{"n_layer": 9, "d_model": 160, "n_head": 5, "n_kv_head": 5, "head_dim": 32, "d_mlp": 448, "vocab_size": 1434, "activation": "geglu", "norm": "rmsnorm", "norm_place": "peri", "norm_eps": 1e-05, "positions": "rope", "rope_base": 10000.0, "rope_fraction": 1.0, "qk_norm": false, "attn_scale": 0.177, "bias": "none", "tie_embeddings": true, "parallel_block": false, "extras": ["capped logits"], "init": "uniform", "init_std_qkv": 0.0284, "init_std_o": 0.0067, "init_std_up": 0.0284, "init_std_down": 0.00401, "optimizer": "adamw", "lr": 0.00189, "beta1": 0.9, "beta2": 0.95, "weight_decay": 0.13, "lr_head": 0.0143, "grad_clip": 1.0, "warmup_steps": 338, "schedule": "wsd", "decay_fraction": 0.736, "decay_shape": "linear", "final_lr_fraction": 0.05, "batch_tokens": 32768, "seq_len": 768, "doc_mask": true, "train_tokens": 143600000, "steps": 4383, "dataset": "wikipedia_en"}
MLP neurons of a small language model. Each row is named by its layer, matrix (gate and up: input weights) and neuron, and shows model dimensions 0-159. Each number is 128 + 24 x the weight over its row's rms, rounded and kept within 0 to 255. Numbers have three digits each. A neuron's up and down rows have the sign that makes its largest values positive.
Before each neuron's rows, "fires on" lists the tokens most often at its 100 highest values on Wikipedia text that the model never trained on.

fires on: "4", "– ", "man", "man ", "K", "f"
L3.gate138:141135134192113112164133137144085154117158167124092155094122143076098110131171135121117149140160105110116139076174137119131128149169144103065116144092117136122088110107154112128146131126114126111157129121109140143125128116126136111140144123136125163133137174138153072126149100098129146165163091136066131135149109121078112125146177185117127144148116104094121135129154135099151131105082143112111107091136092120116113131116128113104153125156149120102096168110122136149120110155144146
L3.up138:131149125084129122093134153126120085111164142123125087117099143087114113120143181147111144184144135110102111145116169148136125090134111119124118096086113104087127122103127148119148148114107102088148137136178140134129106136141143095125146127119109164176107135163167157108120097109091157151122107175137181094112157146109162120133125108142097134133148125099133192135176142109165140078132122113146072108141096135135107133148134126098135113157112136147123109144160151132097139157118147

fires on: "that ", "and ", "ens", "ations ", "ity "
L2.gate154:153117154154097133163117118139166153126134109123143137151119114117138126127102113051109120144142123099109105130113124144123135095134108109122100123124192127126112141141116132148157148152111083149138150120095186151147085114124132086123121096146159124110111142160126121110136079186147149150142136172150160127135110147109121167117130123118111113094137140139116117128097082183136100129136195102096159168117151098128179157166118129143095110119138131147164148118124108088109108142158149
L2.up154:122112114154149113136128132175164155131137105160115173107111101148091157093141128098160102140107163140072126150135117099152145125178117138127151160139142110141121170168141165109154117114122098184124140148125137142118139101116093134125177137111150104126137121134104135116142093102112095166149125170123085137122180167125120116133098127113100137118137121126122092076094121105182096103131121130144126143096131122133094095084151082139124143134148157151138171116121150116108144088160131

fires on: "F", "°", "og", "we", "f"
L3.gate391:131166112131088125099130103096129125101130145141088163122104147114143107155117111162141075129174153122160136133150128113086135144123159128117156158099137161093129164125094148103138159135157128117153091106134113150143126120060093110135124120077166090098138123171160120119135116124098116086094118106167145137087111094149097088123139140116088077081108151113125132125109129111117120122145123152100137145112148182124137112153133160129125132156100115123124120083099141100150137150120166
L3.up391:122134110134120118126143127121107099145109145116089096121102094131100124135154113102111146081192193119132174135113130119124101136119091119086156186118157138100150096128162072122149090141144133097164157126121132137159141139154110123098121099115103151120141134153145089087168164102143108162148128101080141152147108159126105116138102128119127103133090122133101129163083158104148136126118136126138142143110140080150116109144121132124081112160157084135103122086103141108122108108156125

fires on: "for", "sur", "ra", "un"
L2.gate227:156073100111132112107120145118128112084105125182169099146133147132121089134146119141121089089125142163120144133109079125123129131144168102180108089114123147132127149112135107154105160129121162186107144102154138111093154137127144140156119087095107131108151148117120122160116132119127112120150126126125100073102149132092103098118095135114142153144121114156139131118077125165067106151104155135137180160147152127157120151144139154121132129124091117154108159162140135078147113140122172
L2.up227:170108145113146156099126171143122080078127102139070103144139162129130138119128143129101144093116091154147112128111119100098142141126138144123100141116172129110112125120139122118115193157121155188152127146104159120149149133104105113144105134120144187085140152137107146165120115110127134146122142180079144114133086125120153114154129119115099119104161126123130127135126146131066070141139146085110126162126164105170132155140118144065137123099137095141095143127103130130145115117122138

fires on: "7", "7 ", "rig", "n", "8", "\n"
L3.gate102:162097106137111112118106101131085150153140143113122124097119138091151109123152085162125155137129118090095134143103104123135105195130102112091139098118131142170129150147100096117122124087117155109106086137155161110093102128120151110142105184153095126153140153133144133122145145103110108142096126099142130142162150132128108173123147098130142126114131172156184141137180156148100154155096056147121110111101129146108162089156150134116134159149136119142160102133124127125146133171120113
L3.up102:117141162089118136124155104088107110128155089086129156104119096098104151085173192130128154108150122110110162076095123126127133185095110153127111122139102098126147123067105127114095121129146139075084143137136102124115148125164098169147130113195124118126125127149122112143156128121122093125095130096127107122088125137133123136119084114130114111142120136110103134170168146102138098108113102140162115104125115153091095127124111092126135122117139107132142111122111168170158100151113117

fires on: "e", "A", "ry ", "N", "K"
L3.gate15:134099120124122135170135139084111119124118208132074088125110125099112126169115133103121132123073109125124135148120116102159124094117125134133106112139137129135104135117133171100122148137107113118125149116134146090144071112161094149116139129129075108117121140146119150107139129108143156190102118199105130171133131105150140139103120109163104145083150129092134120151127136135094154156097126134137165151124097108151169131138141121136104166082118109137101083115140110090137073127103133
L3.up15:095124144119083139125164157125146100153137138122113119150096110141111155114100128125152141154120097101130134127195106119142136145158107130116105081125107130158081153116167126157153097106123136158165187127124128118153138146076128085090147155135114123134133107121142130113109128154161087102107123132115131117076118143140109129133123122173149162134137107091124117127135086125106133117105156086156110128108128144127138119103146097098110152091139144078094145153124076176137088067108118

fires on: "ed", "ann"
L3.gate350:140128102132077110129144152123144154133113162100111102081165141134142107115117117126115130143131181165131144128141121123158144116153098060110174127103149128075122109103140134075152131065112124144125127097095107163123161113122150110100129152074159153145162151119151106108111127113148131088129138153105115093156083125093139141146132120131112177150155111107139158134102135118137126119126116145098114139120156107137167128144080077113180111144130106146146114138160136171100134132130150
L3.up350:143134139141113130155154143194114133166135153108135144148097117141135142082108098140145133160101127145107088146126133146138131122097150138118156099116119065127091088106087144139099149122107119112123106116186137110093088103097117098087156126151127126101102084117074110137171138140136107144133124157116143124121131168132153132118157171136120117115135120129128149100113135136107134110118115154120174109090122167131171154140160052169104192142106120133153119139154136132131141127117124

fires on: "l"
L2.gate62:131099115130111132112163122124140103160157130131083099130120163106070083170122172140122162127161107154161068114064172112111145149098100126098134142139109149122130110126111135136097142161189102105109139117109154151116117128135102178131132119095115122103106160119139101134131147145142135135100156091096124108128173134120171101112126127146146142130156143096162148164119086123143128106132088103143118077120099103120119105168115135103158178136113141134153134126137161128112120126150148
L2.up62:140135074114141115172141092134085154136128127151143150144116129118089105167154116154146117097058154145129126127138154143131123086099084125157112097133151157134131137095128155122121151136145117123115132126153131178117102105093140126105118179129146125189147096127149079110130119115134122160100132128150122135114127159125135091093143129146134113113176093122133147151131158159112119115136129136087114117153081076114116125142137090148086130179087152114113137166159092150108160096115141

fires on: "St", "pl", "h"
L2.gate316:139123107110128118141122117120074116108146132161129091139097143144092097163144112125152162128108140126110107114139145144142095127116121127157128090112136167098150122114134148159177140130145141110078138155102122127134120165147138117171142106145148177162158119141112115122119098117113148180136111139107135137118104122142155156079141168120114117163149104124187127116162138171083137093144155139124129090186115138124126184122139131117115103145104092107127165070152138066141161133144146
L2.up316:101127103095146125180133153143100152148121118164059124152144123124144167116126150084118106120111106131141138142100123104119133140108118148085148122143138101169131156151107103144141130102131083089139097150093118110076127139148087089136141115108156134133140149104176131104063087096127134131102153130132116124136104127135134138101171199142093136116151149118136116104154099088120141110114139154101095157138113109120114102114149148150078131124153118122144170132115111148156123133172091

fires on: "3", "ass", "ong", "1", "occ", "5"
L3.gate367:056115120123137129116097087146164107151122119132168131114123123138132160119141100144136071147119185114120083156111092100147083143105099122105134190125110084129153134114115113141099127153116152147141158118122121168141099119091094080130151133102135116151157118131143096141129151121138100107123123133158134142109146149110130111147108103142164069111139109125141161108119104087141131147142162134115173107127113151128128148193180121179110127151159136124130130111131086142123140164127139
L3.up367:154141108129116149126137125147180127110128115140115134157140082140094157096122112129091079149126137121136103173070110130128116098148089127126131138168134138106134109115085141140100113143138101121092130153084136136080160116116142103095133130102145099150097131114132142090121143092121130121164102139136132090101123109168137076116058141142106113093140152148119137129145148099172147119155073157110081137151136100163101126117120140100130105115142102121103101116129151163115156106143076

fires on: "A"
L2.gate31:124132111129108120102150173123097101094131142099117097150139165094112114168135187133148139153112112119103108125101150115117113139086188137152174121146088095114115104153110151165151128139155095082108113113158123125141115170128103145122154110129141114121116146186120143135143147147126156124089124100133144108103161091093155126125104146146148122113138145121151083160152144084101131117101107149157116111162085119123131118111151114109152163099128165091167146100109127120125158098072134
L2.up31:106107131094157171111137143105112106121186135132149132159112058111157123104101140163140146112123117120124101114113132153110164102138105103126137109146119128140105141110168112112120120122161132162117123145147150159172114153096151123098130146130139074177137047118084105105090146125154086107104103129159106118094120106114116089125150149110146138093160149156124129159145099146104105117119129098148116131125138117133144154129135131096107153102161140133131083103091103137152134074113097

fires on: "for", ",", "fec"
L2.gate213:111100092132134099165119102087105162086126139150137166148120128108117123156116113154171096096103140135104116128133118135131163122158106162145179120143103118133129155134118079160082128108142150148091107131112107131126162133128105122101129136143131097111112110105174085138122120133107181166147109122146136141136162093139087117132165091079089128167138110137155076152089114140119097140123126116118104153146096167157126148122135144104115125160176062143125132106122104109102137113138143
L2.up213:115141192121111108106128131136115139096099123161145126088117127135153148120132150148116135128127066157095129167128129086148155114149124105133135124137136086147148101161135131144161164145102083180159173146172124134143108180112145109125173092190107138119090136116142140130189122143139143130135097125119140108117097159114143132133131161126099117144157159167124099139119153139110112117140137123113111142146149104155131120143102081134145161100157148117126136178127152118151150085078135

fires on: "3", "f"
L3.gate290:107140133140109078124138088154122129104180138154160178143100106114119118131112117163135091140127114109115133142116133133141128117139116102152161173074114104116142167105119123142147132143141164136129143085079131120129103111127154109124141171134133124107147136132153095138126149123118141113109134144122158139121173103131097119128125150119108112155141199144181176162114120116120166100115180123082149127092152148150124155126132149093156153174188120103077121088109132102144140138146115
L3.up290:096141103152124121126127160140101107107145161148126090116117159103147137153136148088114147153145105104133146134165134126134135082130154116154144134121139057108136133120094139119115126115095160102126150130143118126126089135083101117128171159140150162116151118151134127138138116131098117100123127175165151120145091098110128118098115148177104150151107139135144127140163124100171147135124099140126143169153133101183155136130098133094186124198157150121102115135094157116146102075088104

fires on: "as ", "h ", "am ", "h", "ad ", "ames "
L2.gate142:144126153144106148120141120117164178093140138179086138136147142120145171126111102143138142149095127125161138136113130103159173112108120078115157129116155134163119117143123141121165134087142150107094137144089123132139143139111139128113123133109119076127141106069130121089135125143158110135119093124122128151174117109145084144135136165130118130132132132134130124138161112107122106114087135143147194127104184114106159122128072091141131074083145112144106106091134136160143116106198140
L2.up142:097147137127121139124187143125127173148111137131102134138157164103086146150094122145135106160127124109156129145092127101160145082120090080094123146087148123145120139119184108112155159120136163110158132160135133130107159136123156151092155122115145106117158122134158100126095113123129150119088105115069153124119135128107127147134129146073118121143145103085152146098109152136142121118106146134117148151089148141125122115114081122119178144142092133124108169123130110181180089102172147

fires on: "pl", "sp", "qu", "lin", "Fl", "Qu"
L3.gate300:121126122117161157135116114130083092142121105175119128153107140129170144103127122126168119159124121119091126138157135109140136200121090128119175073105136130147152114190137115124101130112130098117106138117117148129129126139133190107103181104119114110106167131131144097124093148132099085124117129105108151114132114102110130120170190117154096135118140138150117145163124129145100150120109147164111150098137115180103131134097128145133082105198108159135107135142122158130120166148141141
L3.up300:137147085074143161092148111121108109128132119142143109172140144118131137131176141145109106151152128176126089142128145106165077152089068148143174117186127138129124104126136106106141119131127096092139090126120154095109080151119126148113115089089115144131136100107143143130102123155095112109134120128174134129095101146131152107112128099104111089136129089161091125122155095094152130106121140132106134120132101158142122159158123149165136076159136139141109157107085097165116144142120140

fires on: "St", "gr", "\n", "duc"
L3.gate125:135108156136154114133129121093153125138144157162101132122116150125114125151116116144203123125122077111147156093196135149114087111124130132117143117117144131149104103138153116136083076131108159128112137153157142109150114157151195134172117111162110183126158140111139109084103138110107082140165105112130156131122126137127079179131148106139127147160132168141157140102108123089112153113097138128114150104089159135147089136122137119132137132136111123126128137117124124098120109205130130
L3.up125:127102103107103149161127149121137123122087161139096056124152148109116126105133124092120102145103116142165180137122139124103105115127111110103179100154188101103095149119145070091123189123121150145123126147129145154139113114105138131161140122081117128167118136108135134159150143070110131145087146166091138132127159172152133138147157149154142156115126127118142118152109116080111141153153115073138120127111121118113110148130126133128127130159160171098162145126118146114183128124121127

fires on: " ", "ers", "res", "le", "ran"
L2.gate121:132119143134094147154128099125134104134146102131146173118114104133144112156166111090114130129059134114171193120145141118116150089132152103113103131090144115155118163129113122110086125117066148096166128107133090142142132120087092103137133129142118147108102114145135144134092105111127130140150092145121122087138133139142110137145158121120117079162118188132091147116140098145107126155141122119150162108128136186121155111146113133118106056173175155098120153124108137129133130128143100
L2.up121:134133127127103105179135121160151115124165111117128111131136111133132095148121150086104142123103103088125210139111142125124091097131144124131130158111127128111161131112100176169146165143114113057147108120158129159115139111112120133101144080101126174139117102140147145143133164097103141105113148139078164099112150132131142163085124117095120124115139144066101084082134147116131176122149158099121132126098081132094125090121111128110134115138117159120152133114126154146108116129093121

fires on: "Ar", "ar", "Mar", "Tur"
L3.gate359:126077146170118109137090142103138150120149121139106100156145143129124067104157152149142160108099128145124142154110127098163165143037101166127143140170129146141158150105130144118145108168136117102128128124089119121149166109159138145134160146168106115152106133141157161093122098138094121114141145107141098065160142125118146106135107109123143102134096103111148067159110123127154154140150142109123113129139131087107163122113153160095147173091145119121100131119145130156125128134142140
L3.up359:158121111184160177121107129206126094123123115124076137080131092124132123146137123127127129156146147129145110080120139115122155095143161144093133127093107135104128126122134096134131103123112115169156107129105099174153112136160150112173120135145161092172128136143152132132110110131129130111153094116097133108168152120107113089124137133080126144114075125079151131130170154138120138164124142110073097127124119141155139077158121130070169133129140148141139118124128141146102116149157129